Weights of a small GPT-style language model, trained from scratch on English Wikipedia: no biases in attention or MLP, a variant of Adam for these matrices.
MLP neurons of a small language model. Each row is named by its layer, matrix (gate and up: input weights) and neuron, and shows model dimensions 128-223. Each number is 128 + 32 x the weight over its row's rms, rounded and kept within 0 to 255. Numbers have three digits each. A neuron's up and down rows have the sign that makes its largest values positive.
Before each neuron's rows, "fires on" lists the tokens most often at its 100 highest values on Wikipedia text that the model never trained on.

fires on: ":", ";", "\n", ","
L5.gate566:158162131146139132076143105139114143130155073149109136091133092112148104133143131067162120123135169140139123111116152160079143136123154123179118062153188177122162138159123064144125090120098116114159178165074063140121144053157099082107158133077114142101149067164110189127156115182172122117
L5.up566:144121152128088128112091117076119146171133128153149125142168136115146133221092125180141163108103114101108140111061172111114103126048151169180185115148142153108117129181105133126106066068148122116161131135119147108126134202089117081091140139138131075120148100162045120120145164081118150139

fires on: "e", "am", "h", "ition", "ue", "a"
L6.gate279:102138119199117140109101093146154153111106086090074064213081110144112124197148166136157128147080192149100086100091168127104126084194113160114111066148158107141155118119099146150102126129166100106145181081083131099122167102091083157121136050175108146122153094081148126181154116122110185104
L6.up279:128141155150123168164104123175143147132133141088151113137110162101121163168114161132069133137156125141092195083067116122148129091098133090085105140079144105170087141194069189120151091081145134118104162133151115170146125190116156120135059102128144159115161121078138110148071078130122156149

fires on: " his", " sp", " play", " j", "ied", "ace"
L5.gate483:145147145167156143114136121133084147193142117109141106206171182173119149146123097170169145110100143148125116111164117133160113140126136151096149169149149131100143116070069087140123192115145117110153139125125081124121173108078060148070137126107110098127153119121100112137129132126130119075
L5.up483:119100129084153165112134080130093163239149081126118153142123139160104134136146107107085156116144157199166163141147152119143076121149102146144150128107166120133135168127135165126053127106160156106145151158110062109117140153113051096121112155140093127123126112148075136081112172172146129055

fires on: " C", " B", " M", " R", " D"
L4.gate613:127147146125089099125131137158097145098105092121187116174140077082107162148147169201115158121095097156103198087083118144135169117162154164135093098116114075168116135156103127036122178128110166162166122174131094112130116062024110113169059121128147102188140098126144100185064161098123127110
L4.up613:126134124139113146145155136094126127098136076103127077146103132053082112146064109198200145150089078149053152158069158151163147114154154121123147105078181106116130152115144064103123152147124135114089161210156098160118135089100103185123091157098141121085150115079138131183083161134138130188

fires on: " is", "),", " =\n\n", " of"
L4.gate535:099083117106130146098086149137139116140137134115059084111129101126126103084138114117104080168137111163156121068171042120118061121165060122151094132160102153079143157125121113102086208150138166142077201111156123176157131099111165153171145172102084128130096116096222117095190118184120112107
L4.up535:101112151128103106145093127092078141086119238094117095103104094182107061137166125090135047184169088104217104121088128135171123134140118153104145129086133126110089072152138158109101149214131078156141187135121127174111147071124184151106123092093155135164065134147192154131079133124113120165

fires on: "ec", "ens", "ess", "oc"
L4.gate319:118121122106134073137110097181141115127107120174099230157098094094152073169128119096100102138137148136210164125153110154168128114105128174133112125145105050190110154148112128106122106105126116119177058103140096098119117103116084084142148131164148085137138096167096062116110124062181117086
L4.up319:145115118067167088142115143124098104135109115109172168109189086126094148116102184103114099086186139145126165064121071154164150133127109107130123186149107074154127060149096137093153075132105210136158121142154134112150158090094114109099050086138147115094186105107180120078126109110114126139

fires on: " of", "ed", "ly", "ied", "her", " for"
L6.gate620:102120090142086133104136149118109104105128084071130107146182089140103072108098157162228109140189163165065117073152149144159134143148107067090080110075155178135131121127107103115070152110103184188121122164129127185155129112088105124118145141101108108112169128134119153114120151115108106100
L6.up620:127120107106089131107109088099099125119121094135123152135175103090190049107090120134172087085127137177102189169113176133142157136174147111094132141157152142182177124118140074130048118133091154175142041160077160133156114073089173047062146116151132146103136127133132137171080132089136126186

fires on: "0", "1", "7", "2", "4"
L8.gate96:112172119136083108069108098105138145146122144140117111111123121089157099152149117125198096162123099126170140145094140118158144129115197196082138111132149135099114088103141182158089172094124093170147130132196108123107131142110147076153177176103178075117126102100125163139072135126119167160
L8.up96:051091105122098154047125121133128114146123129111127153064208158225175145136148078097078091113115111117170108159144171181161162159098126189098108112128122076133097111119148145158123141105116118118147108140144096140160106167116130106136122091149168145191134103101138125120058099139158118148

fires on: " pro", " Pro", "om"
L4.gate183:160134163110138138163141110133121129124108048155119149099125150087157098171131096075142067144114110117157165096117152114115071125146090119051142167112152123195107137168159120158108113101124130127175099142092143099135134160074116160127158080126155124147156126152155130108126092125109134129
L4.up183:098126125123156063143136094152113150149127114152204115162039177090135128144130140168089150137134131093113149114082090111170103142141118082065123073130106089108127121086135190106137124174138151116164112110141111083165103112126153102185129081167151098173135102173120128200110100128129143136

fires on: "ing", "ow", "en", "and", "ew"
L5.gate547:091177095178145158103126120175150133098101105132139100131125151121197115146140108178133145120138121151121099132093142111116161133073095142116134137180102051168090133119101074078125176172126127071131089137123201096126130186136124181100147178130213137160161140138154096137122136099116136095
L5.up547:120111112133120146072097176145162129107100118142105125111090143120128082116107095064073219131114101124127173128102144101109144136212147162157121150136102062100077182129115107070101149160155086098141133149104191128118077153144159173116134144106101138149146125142151124168140169119097128147

fires on: ",", ".", ":", ";"
L6.gate622:117131116118146110091150112104073118129141095117141159146152138121159114049143123148126155151122177118126152130110132136090049107154163119109083077096108160124120094138076101115093138116100137170174155145129116151126165102123100177113094140103133148145098038163138159111139151139165130148
L6.up622:144151137116129141124104133162129147138102076167147094184149114024162131121133192207121161101101152146082144172038178165101154115099167159129076097139117086151158134120068116144134073132091154177177048122144116136121094071084164108135086145133126092086178128138133140170158127090171148113

fires on: "ational", "ial", "ction", "k", ")"
L5.gate98:118163123118136128116098105132098122097144101201104147145159148132139171101090154118111131140102181134118111096099120201141117128123226114101147188118138115077127100110141094092131132182138130161133080083122100188156148111097067190139129109094158119044085125128154095115166121153130126125
L5.up98:116095151106082112114144126118120091172146093166142143149166164185157119206135077088158181128152145086103128111120111123108128138162135170134134169123171086178137142162111075092118107083143117120117167122051104088112135129107138161128147038121125113153135111185105144126114144083122123114

fires on: "ri", "m", "y", "ip", "ul", "em"
L8.gate578:166113097156083140087144087110152059154130148187154183102156145167151058138124161062107169096093174088165051151142152097134107149106117134137133134177129130095092131095145105153134052163150110130107135127140090188107101089151166138154150157115223129144207079120136107127185069100170123147
L8.up578:117157168125120141126080111145139111184156129110136094145193153182129163127161153158090174182102111125135112098182145065113116106138104154065126185150100141069146066116141138129129145118147055118128150152117143170145181151151134092166142170157182086106095127139149147118117112119132112165

fires on: "c", "6", "at", "7", "it"
L8.gate60:092131125116108114080173043119139177168179142104130185094122096071135169200158113156093108085115123133147155157087149117114164165130099096113182091125162145155132153172157108125142129073111122104158140162118105104107132117124130105125122167091133089092185089162087167107146166163173152124
L8.up60:165161106101117108113141094086105124104125176133153164057145150144132129117084108095144155054110111137137096098097097094162138155117118102148119113102188104090064109089127161140183176139122129128164160073089106143131139154170153080134182151103108082128104131191203120136111138157164157157

fires on: " and", " Com", " of", " for", "ime", "ment"
L6.gate590:134069113131081096133132110104019115092150154115220131110154106157146120111180163109171124134130159156092136110096089155144096128108098064075118107122171158121096175127160103125052122086110133217119138144144186103160148109158109115092148130073117087157151079136146128055110159166132121132
L6.up590:146179117115059109128158075086105136122147158128152112151111133111135160111133170174126060078153168113134098169111163126162102135130130144151132159119145118130140155148104058120061108144090114167125148141099150078151112006121181115112148156165135120140140106102077179124078151121097139140

fires on: "1", "3", "4", "9", "6", "5"
L5.gate214:137157130169100123093113121084131142138122108146118204144186124095154131147154098134161094108123051115120130167129177109114124114057174146129130135145144155161121126145161204112109160162099107173228078129132092130145107127138124111125121107188148117090121119178143128102124196119137142092
L5.up214:126116112157090146060128094153129143084151149126113146134165165092187161126119134135103121136141081154087146146063151100104147155118182146125091135113112138136047109140179125099103165138089064104188161095127096160165117085140139103191163078111095091138138096084123154127117075197100134132

fires on: "am", "i", "er", "ill", "im", "a"
L8.gate489:088105161091128108092167183158129083056109170124080117166134074109149088118077081150161126102119126145122088125128130094136129147147124168084113135197123080128126154138077114191102112090136094102158157073129131140159143097137111137133154091082179133100120156169097146146144099168137113146
L8.up489:179163134131161089186160179160158149122182151127132129065097224077073108117107111172167113123102109115113121121144060146160116174096144124138076105124149110178083203173132098139118136150071125142120117128125189117127157085157111029148124163140138100084110153136097111080109105108179131112

fires on: "l", "ship", "chool", "ations", ",", "ts"
L4.gate635:115128111182086118107148128155161092076132107175133108152113116159154111140078138122069103140122123159165158051055176126127108134120133140144116080131153081160132137104094027174085120176116148122166069100085133067148160059080102141133139151150196115159175104125098099119146119161142124139
L4.up635:145137154113138139126100116123111147091130192195053115105165102122136157139095142195159212162055139150158179121148179127103147107130130149142103118183140111123132113091144107145092158109144160177173091100076139093121117088069104175102153110125141106113106126093152165126144139055153125123

fires on: "st", "her", "ational"
L4.gate353:113151143120149133122140147162108159085121104150119185124145163116092169118114123124165153158141162113107128079093086171143151112136184137121168126105190113131155098140058147104166111092123172164137093116088191118127131110067068183158128105173144079134124095154172130164206119108121131165
L4.up353:154145103179142163120104112143138107116088072111157151126146158100136186156134148099115154103131127094156096117134137114099201143122139149101140189142134090154147084153130134097154155105116121112129132093143164111133141107128091167152137130173184085128126123092129146248169095059118139127

fires on: "op", " is", "as", "p"
L5.gate226:130161096099137187109108106077126119114152125142062116077169175210093110159117159103126114080131116134178186155149153152129104150102083189156140153200104192162115091198141113148114141135127071100126222108115136162120143160108180118093158032094108126156102118100070156158149114133123148082
L5.up226:087164137154146141140130088075133131155105134126094083086133139100131076164090119103131156130141152083147128164152113133112098107086101152185144105117164165072131143148164129139139047096129126098135196084073095160116113119183182096145148197141115136189110118084121112063071149124099135121

fires on: "at", "a", "as", "am", "i"
L6.gate16:145075124108182102118140190076103106133119127137112118150096043162136101088155141145170108193135092082117142153158084126103109168145153097125073107108119147104148177102095091152097167065083180117126149060098075142155157093150149136130132106116099155097092118159145178108119138129148122155
L6.up16:137127130162228110129173174099162123121130117104086192093164095125137163138118124109180055124151125101163156174157113052128155163121151154087121094099106156156172172122104079111162132110115109080118116086122154119150130112118124127168125113160114081096114168157140165125122093140169134108

fires on: "a", "i", "o"
L8.gate127:087087110146152117107118104131160115117141154139171181100125104102110102138098089215148101132162130085095156103144114147156119167176167102147081075154142171080181141157140176117126171133104139098145205122082159090155167092178073122104116140052159210128148080173123156119182134208187104173
L8.up127:121147169101171145126101131125108146174139126126111134139124150123113106116088092148115084163076059035070147143068192143134101118089120145133121094108116088130092102142112096120074125124093135174147181106127147128081105161168091075199108154124113094112126131150118170065109102156130149138

fires on: "s", ":", " Ch", "ust", "t", "ult"
L5.gate647:144088123198109129122099169145105120108145127120121091159144164168180121097144130055099046161165122081138080119161133106183146136119128131154059089128138115142060185108169108097097105167132126113132178149170123183151130116120132061123167105116116194077141138133150118092100202122120142118
L5.up647:148129120130127144123115103204126121131134162092122142100194179149131164127092127104156083110210134139138083052189059100183109120081084132168123125089167139096176113117159127147123169172127163152121157131158216203123108139122163117148139178117136121075183127143188148087101180139079126124

fires on: "ing", "ist", "o"
L5.gate456:141164132160102149095126125163127119141112153106168134192104145083138103154203097140136075106147074115127120084044151093095177113096090148163130170126122090186085177081135156066150135116138163114169141146167154102126128085110122093149111135107058099117118109141149141113141135094185144131
L5.up456:106165098160134114133118170170182118136122121100099124092118160131112081123185134081067115089104141104083128118123195111150149162215140100149122087157149117229183119179115145190086116150141123105126189123032157124120178120108155160146146120094169137155109116132101121204121152070152130170

fires on: " (", " a", "0", "\n\n", " an", "1"
L5.gate654:149117147206111180113156134077124107162133168103132181097169117148118105211112142116134053166188114125118108129182114075162166141059082095157122072136096147086112121153113133170070107100089109150154163085111087184142140151126189085029098154178138148106153096064082145168132162122148147134
L5.up654:129112146127131186118158148103125139161133141151129085102164153147125119165127083094120100122145061128148078124154170136139113137151120121144155101115114167082157130076126103146116171092151149090152097215129164165103127224140168147101118151167100104079096097092108100192183171137110128127

fires on: "ing", "ant", "ian", "ational", "ed", "ial"
L6.gate666:115180118123073128115113105148150102127125080156129083114181170016127135169107090148136096128106069201084196109087182119113110114168144113108106130143111059178118135139125115071099087121124120155138143141113128087109148096083073117149102149123114141139143103122139119125095205097118147138
L6.up666:154112138151109150098172147141111149142139116142134126174146110130155117146181211156194088072139161137102115128081094174097147153064105062179114105112106164142142136119114070117109134194163175121105131150123155098150140043076146128150139130128102151113170158132091142127140099164092109129

fires on: " with", " for", "-", " at", " of"
L8.gate325:128108100120110128094168130142123152151083050171212080132174120122150102117131119138107082136152131121115148122131105179152129132140149095131102072189148122147155123151093077151072171121142139162099143174154072070167079077093063092142142089102205075146191099156134135098151128120100122135
L8.up325:097103142141151147132089149124137130045068138219102134164153087073081158112112129176100092180110125136103199070108170172131187154148146086149139109141110182179207107103095105137139117166095159163118101158091095146154155106108082148141117130111177137079180119146188113148168159088136107105

fires on: "er", "ot", "an", "ar", "ist"
L6.gate8:109101146095148106140094121101091128116154143108137162127150089132152097144146082115116153121113107095105168106144094140122113112095138119135180051129170192138160106119176137156119140200125109157112113195221176101153147137095124108173162118089091096123072130101161151139096091151135113155
L6.up8:098148130119083126098122094183171125080129125133105173126155134115121151141102084138131079120078132127140182081111127151160120134116060166235166125154137133059103110127118066092109125139120162150118114105104185106137100132169117112151198157160180169137187122149111150126145152144109150089

fires on: "ed", "ased", " for", " of", "hed"
L6.gate515:117175087102098091122143086166135147111135112127099139109134128067135154130142043135171123111145095186112110167144151132133181139102118097111096147127149136147103146116075129069153208129134119134133116141145147094152081173108149092161143135076113068129158119125134146085084124102141103094
L6.up515:101142133111145108115161136131166112181104127121123099126099111081124156157113118159081046070160098176089194117112172116115153115117139149121109084153138159120174175189163124169155063092151148155148166116105127149140167086118045152143142117161085074176053128227149111095093113120129142134

fires on: " C", " (", ",", ";", " L", " R"
L5.gate165:138169131123079128125149077138165125148102103162127129178212165090127157175159148222098082122097117134107186122078214153101103126132167184119117114147120113205140083137102135132112123167115155156124136151121114103115124122052100102152100132144142095149176103126090099143114163102177146118
L5.up165:162167095102088200113106110090126119128134098159020156140167156128090084149136168121153091159113150121098129119097219178116079130087162170110115119137147159141131089145108101161141143148112111204088175160131091168111127138132103134143121163163108104111144089175141180148113101164148131113

fires on: " (", "e", "p", " Ch"
L5.gate630:106145132149123095134126063109133094093168077092151124100147156113129138123129050140095126144188119148141180095163108105116079133062092127155154139135103185126124161195125128170060106137114118160143148096163082167147146180059146095088127211134119161155188132130187125184127140156100132119
L5.up630:127072144086124169108133105113115093126155151169099132109143185162178110166132122110103076112146182119171150115165157077142100124117137176104083149088142161101127196120165110120074155154114090137135151131080075166124147164133137121133112140195116184146117113134130159132117085178168124117

fires on: "),", ",", "ing", " is", "ow"
L4.gate195:089155110178130118142099095044139114113130152139086128113080089128134121093115085109146133128108160190117091090138136131206108105166135141070084184118097119061115106190135091129142109190126110100090111115116134129106144090164091125133164151063135156127160101075214084186130121138163105149
L4.up195:155115133186039155097125096093102126119103186111071175119086215205143094129091100113121110119090134111190075116142137096128032118128090164152140110125121113112088075123146117099110094156137109126116165084144158182107128130087114142152171138148128114136102131133136165154133102182122119057

fires on: "id", "at", "g", "c", "k", "l"
L8.gate14:086169126100117107101082080126166120173124139117142160146099168129141147229110103135159123133179127147113161161103136159120088138096133100097059103159139105065131075125099116130088102139117119092150118087157145106139173142082074135113134158140158103131190101202027111156192192151180150166
L8.up14:115128153104116118146138171126159108080077128108148080140124127075111122130125152094129137140140147109143161154160157050181129143092189171180088103098133157134096083125106145116197126105139086114165121143177121096121132169154124081140111081146107115164128155187140104154130151077195156168

fires on: "and", " and", " or", " at", "ath", "ich"
L4.gate348:083122130143097155093116100073152126079146135097061141139111078155165161087112172134082077153146070099141136093149139067110050124121069164147141149125101188129135166153138146119049133146150112127165148124134157096124091163090160128144178151143122184135128112087158136080167148129127123104
L4.up348:111103125153143137103122110111138108074138065139142145125096105128120111166114142126128120151082127174052198104190181097083123138133096138126115119114099165181084128166160162132089130147120104120164177117141149080138153175208188093134127051097107143115100131070132152120104197117076132121

fires on: " and", ",", " J", " M", " R", " C"
L5.gate60:125136110154130183094119119092120114116112090174119139181190167119099152141134137211162077148126123126057164092055151156119113131131197141124119111120124108171106091157087066133116141205106147222075156162140110138139145073079079129138092146124111102099166063123140131147146112119140144138
L5.up60:121136147127074127111112095197193151125115060143129104169183145080114152104109138191105135149117146150080185084048188144117100134160156136108134120133105065189145065130085117098128127151127138171147132135138077112102127129064129190134098131167165105106138097100106115199056169110127141123

fires on: " con", "g", " year", " cont", "om", "ist"
L8.gate205:147163108090085140110142082086151139092198085149093096109167113098105130130125110195154071143133135164153115078118137129053099146109194120098104149102147146197135073170098102109150129112179092200184084066124151140137117172092140121164102154122155122115105126115160097111137091075140160047
L8.up205:090087139120110105152163125168106079100141099132155161149106126130069140159109173112124237170089126091138146115098101112160127132137194148107096085139037042171088106113089120144101175159127138117115093117132156126138134182110162154154141114110162123081098133131092132116085076143135112118

fires on: "z", "al", "ic", "a", ".", "k"
L6.gate441:113106094100137161121154140061129114126162170149090118111141100123134090156146078104092066119055133122191112092198111123131084157141143140137125151181188124143150086165130084183130171144096058130146093142134093134132208112161112127107137137139169105127064137107120080096161204132137125072
L6.up441:171110130173108141147138111102063105129148097117101162130125126168159123105143149125085099098097170088141118138126124159129149128117165075099171161159159155070151112191106126173140126127122098106127097129113181120113122060134074115141137129115144176125131169115081127116118108130126136110

fires on: "ly", "y", "ary", "'", " J", "'s"
L5.gate646:140162131150102129109070088156145143085138090118149145113137126099123113163066129192114123161108150102093188076042102217145125120143121123116098092096121088110123130147152135113134167112121121196141192133090135084138150089136072134126090150140144132172143085154139154108110112140133121148
L5.up646:150158106104140112138108174123134114125118086140140088121144074091093131162125167095134103159131120144055130136047185201144121125113106132082133136119128095199136146079140153143128154118133102140115168155136102159153127112143118136148144078160096072150223071116125149163153082066106145106

fires on: "uc", "e", "ab", ",", "ee"
L4.gate387:151209116158133109142145105134070136151164110100173080100127160102143087116091109182127169112165140146148131170100164142138195125164114096158097089194112199106156126102101149133119127146118103127109113095109232120093111108072101110134169158072070183150154115111107100084134150165126129097
L4.up387:135141133112102094130098112120157146075079154117132090129183121127158129144123097152150037083188111102111102133119125140147157118128167138169155207100084124130180116073120147078099126181110193104119160149141189123151105078117145156166124111133108121099099165105187127091109169142103117171

fires on: "pp", "up", "s", " app"
L4.gate448:153117186115184105169126191088121147107136157160163019147132054138088131105140146217097164127082142089078162140187131120152180136184159071180109072084131137123153121151107093116159197118115126155072123154173099124113098114130164128110068098111095109157130139115126127092101147097112163212
L4.up448:099090093109127171147150115127109163148111141139169102149134112121120227131113176115151123177145129122153141092151147107161080142131105158154121140188129159103156100148066084124175157167132112082105158129143124111101072104123188125081101131119085088144151145098186120131148158151085156105

fires on: " f", " pl", " (", " play", "\n\n", " sp"
L5.gate626:103152125102149141097139154115092165147142125122153084120178126152143149135100120093125109115153122133135079121181130122136119130163096132099186104077139170074140166083083114210135139136129121111128201080075080189122168152122123142058079124159134174057093114148090116121157135190154115090
L5.up626:136122125137101115125126128141140160157153107099135126128140182187135080119126079102195108133169105156163092084116096110107148119116084136138159126205183133085160153117155127095127153145121149025127078135082138175106122131153081120082134118072067094133128157158110093114142160169139137084

fires on: ":", " ex", "er", "ial", " "
L8.gate272:019103179080068125117118071131128158074135114094088105121184139123154128141131074142119119159152111109145133130170091146163048113138143118151130101153170108139107108149128135174112146113105129130149078140130144150190144058106100190114145096140153152123127069135129111132161182097125188105
L8.up272:110150164113134169108052099129071126174141132139138156129134131115126142120145118117173122114121114109094121143107136234171118120153123139112127131152135125143144101157109113160088129122158117192135147193121104090130140105083106122139123104117155126112127111094136137125069166129155068113

fires on: "z", "ub", "),", "us", "ib", ","
L4.gate527:138163079173121154174208195101125129161133145112171160115134142070086101179174112079193185086124168166107174092120135078142128138155141136077164133148122138135113076162104139123096094168142101096110118173124133144130119119091107158081178127082199167083142108113171177142106169085163141141
L4.up527:132100135154154154117128108106115111149166188079123150127179164165151096146102061119134111148090160175202079117104197123088069125117051156134095157155150117041147146133143140132105079133122168147119106083121084112133115137110103122122200193116163136105082127075111145095152087149166115063

fires on: " f"
L6.gate602:105109109111115149113133143135136115072092079160115127130105185075143118131154142140171100118077117093153140094113121132149134103178137152140179119162159127131171137113105076141132154113153117139112159188109151101118110147116132135124175135110136119100137105150100114148100127105121145076
L6.up602:145128098159135081122110117113095126109139029175147093093178148160120158166102102242151183146091085159131080129104131090094125116135131141179134124160123133121078124116144162131082146153128123107168126086156190121138106108107088149130123112156144098219126146156160130168075104116138116092

fires on: "il", "ur", "s", "r", "t", "8"
L6.gate604:127147089151124117117148129144120105111130166127142103094131121133098189082109121184110106077132163120157132169170142152171106141147171127128119140121098130104097132100182124175151146143077142131100105133169128128146132117164109114132192105096092166152148104128169090120140161143078111058
L6.up604:139132101158157107153141052081151139129169135142156106142105214190105126144100135074139094171184119105212095127128085138146064123146092121112111160132133155133137107113159129144087188143114149173141165053154140140121149108140142070176123149191153105105135150139160145129127107117133103119

fires on: ",", " (", ";", ":", "ations"
L4.gate519:137162131125055132113127053225191142129115084142157156206159170109153148138120172168102120059104106140118177114089119088127091116137199155114113105105130073174145119123095100124131104168111119181161111089137105099128125075049099110104128165174143109170145093114096079141122169076143129071
L4.up519:144162128083126145108120108131100127112139102167160109181194131064182095102118159162125142106126182111061175132072178111108132125140217103111116120106120125124166122156111037104104111186108120198125139134102111137148122038072082132145087147097175133132163095146121085164082144119123120180

fires on: " New", "inal", "al", "in"
L8.gate621:101140096137104131097132150071095183086127079150146082163149127113146079134142118139116168148120177061113181143137143099108081115119139133142157126169143169144148132072144089118109194138143119094125135178129091122145128126059106185149133099177167081101135146093142180161165187138106154152
L8.up621:131156117101139152151117100126079134111185132166130169084126184110100085111174149094137119130108120090130101156044065111088177157142159161111154112141155169095127178146106074196119067142152068170072157160129122095101118172129145118160170191157175162140163132138073088137145069107121140121

fires on: "er", "l", "k", "z", "n"
L8.gate167:076097095175134102127085069102120089144137146109134133116102142120094078082071110104116111120083145081125123145106127101150090196109100172138139120130104122133105077175139082132039150154126073105150126153206162123114163158109143104091126183136148135139156150116099135068134069096142117060
L8.up167:120095137113132132127137167137116109104132156171092100124023143143128124100160098143144047179114184098111165134105117096104118131163149119163118169154157206103175104061117150144179133222142158151100086149124139159094153114175037186123117096171121104058145155085120148166099092141130154066

fires on: "iv", "ul", "ied", "og"
L8.gate283:121140121082129171096124112141095085112105093131156105142114122188110108094163113180095157151076104096128151130132136156108069147130132177146103145160106166110145075101103166158109161071108089088103115166154111144197160111110062154077164195095106144141073079173160140162109099130171093102
L8.up283:100107112138137142071106183163066140128150175131130128083126133133091131123165205067133128177177159161159144104100131134113106136066134114179168094167138172089110135204112166155117189124133110127150100159212100164181149126109114096080112088109081158131130107130169116156111145116116108103

fires on: "ame", "ous", "ist", "or", "ive", "ican"
L6.gate28:162121143119074163091145161094113108096111140182158096151144104098208127153179099134177106086144080117088097106076173111101151121094193154124085144110115114173097150124098115097090131136122135181162086189134110080149137112089083123114122114144154085083128098125145078088066158118138141134
L6.up28:164071165097115198132106147100144148139061149136116119168100080073154114153166108078106075088083100111132116143066129141116197130115169061171104117143089095158111176123144120107151139135143156114172090127179073100164148102116135125192099095089134087135131104144105116113085135136141165143

fires on: "'s", "ing", "ish", " sh", "ican"
L6.gate90:074131111152074151116071133135118131184141133151108113148071128086097098127110128100107126107134196172091065060119116098107148113135142058083070133113115102161154159115115117080209147103152101121152149119167166143122176148161074120188145152164111157136174135127171111117086085152155122162
L6.up90:130167119131189124099128147149187104129153097144103136147081105080103076144132107120120124101162139108115053079174166101119150176117059084177092146112110110182129142121169131112091104109148181133136198143111129102107123173109054076130126106050107203156177118140153125110102114133173150164

fires on: "he", "ate", " comp", "ess", "x", "."
L6.gate229:117145075072161104111113162167135108165150130137093164162144070117144109155156093119053106173115187120152245123149126145107106139116089134143148177154079157156164111119031129100109148124119093103203185119116094135135134168109126141127126061139154106149146105165131147109151156141168109102
L6.up229:132104110107137080159095160141158129134165079116126113120129081145115126100113197144158110170130176082112086151016068111110102131128110147056140168148160174125122113105060093163111119157121079203083190120118075140100141129126161189127130186127195113112125099158121127169190089145102153171

fires on: ":", "e", " d", " ex", "x", "ang"
L8.gate243:079099142153117122154114063138107086096107080106115099113153105138124132139158116154211142081119121152070129117112124108184034113159112198142069138180114192096171079146129109147097149101093132147132171120154177158170112128080098186150133130095103146097128116119127155075112100107091136122
L8.up243:149126215142136172104106128206162160120066080153140107123110114129091194163094157125134075137189077122104172117110150174164148111133117121171177139160160119071131107178056114080170086075115113120146189145131101137109105120149099125143144134135106141154179112083129118127127151145163130089

fires on: " are", "em", "res", "ra"
L4.gate372:158152124119116160131138093154055118117110161104142106126134105190129104174099138107127180127100140179120116153154163176108190102069083167195161103168132156080135116149156167156100090048144144165147098126127129113137174088090120149074172085131126080122163108168157126132111164071121122081
L4.up372:104131144136163190110109134137069119136147092070125126107136090107131141145105143139082169141145110154137130064086216170140196127117084121156125045228110189113119174156153164098076134079136119053150164088105137139110134136114138136088120112140132169159035118151164180165094100090130150104

fires on: "-", "–", "ing"
L6.gate149:114107107142131171121178117173156073134073068091105165170173139044144170118114101180139108076115171133100196149077216143098087113098103121118071072174113152217134102186145114073095085114121146148147135134111132084113132094135120125054117151168134138110147102118102106102100146142133148135
L6.up149:117139122185107108134193143138168095112105139144141124142079094138106098077091085109138142107119174183184116130188076129136160143147122081068109166081081115129133216124071108097122153142107133109104052131085173161141093101146138139066101121125177151086143131069169125124128126154103128147

fires on: "al", "ly", "es", "in", " P", "e"
L6.gate183:121090122146136166104108156099107125118089123142156109149093134097154113117151175093118104125109173135119116166153156141116073166166169164109110168103084136167105171099168122150090051153106136121140084127113077118137107091061140172135164101136153122167110117091116106101081170106113128121
L6.up183:107132129128145133111160148166113136146166100091182139142077065088163121117141103060118127122131163118099144159168117099136148116155143153161139136135066148115118191168132052130104100113117093182128180137077185134124159150095104182103180155123136163138150134171109112106140147149098113145

fires on: "te", "um", "e", "ad", "m", "ee"
L8.gate568:092125087191131195083151116113097102131129117151075176113101163080178130189092173160195090112146140191101107184128111107113120152119064131111080155140119191129118094127126105056065215183116088131124124122157160075156125170053070138112088200143110111104164135134119093128099054171139127114
L8.up568:127088103159147128162123107171149096108123195153104160135142221130136230145124107159150118159151165208141133113097122061120136116089173206124115123121089142134082130144074100130117130177094141182109095136134165139157108117175171069177094165104115149187125147130150119072116138147123133096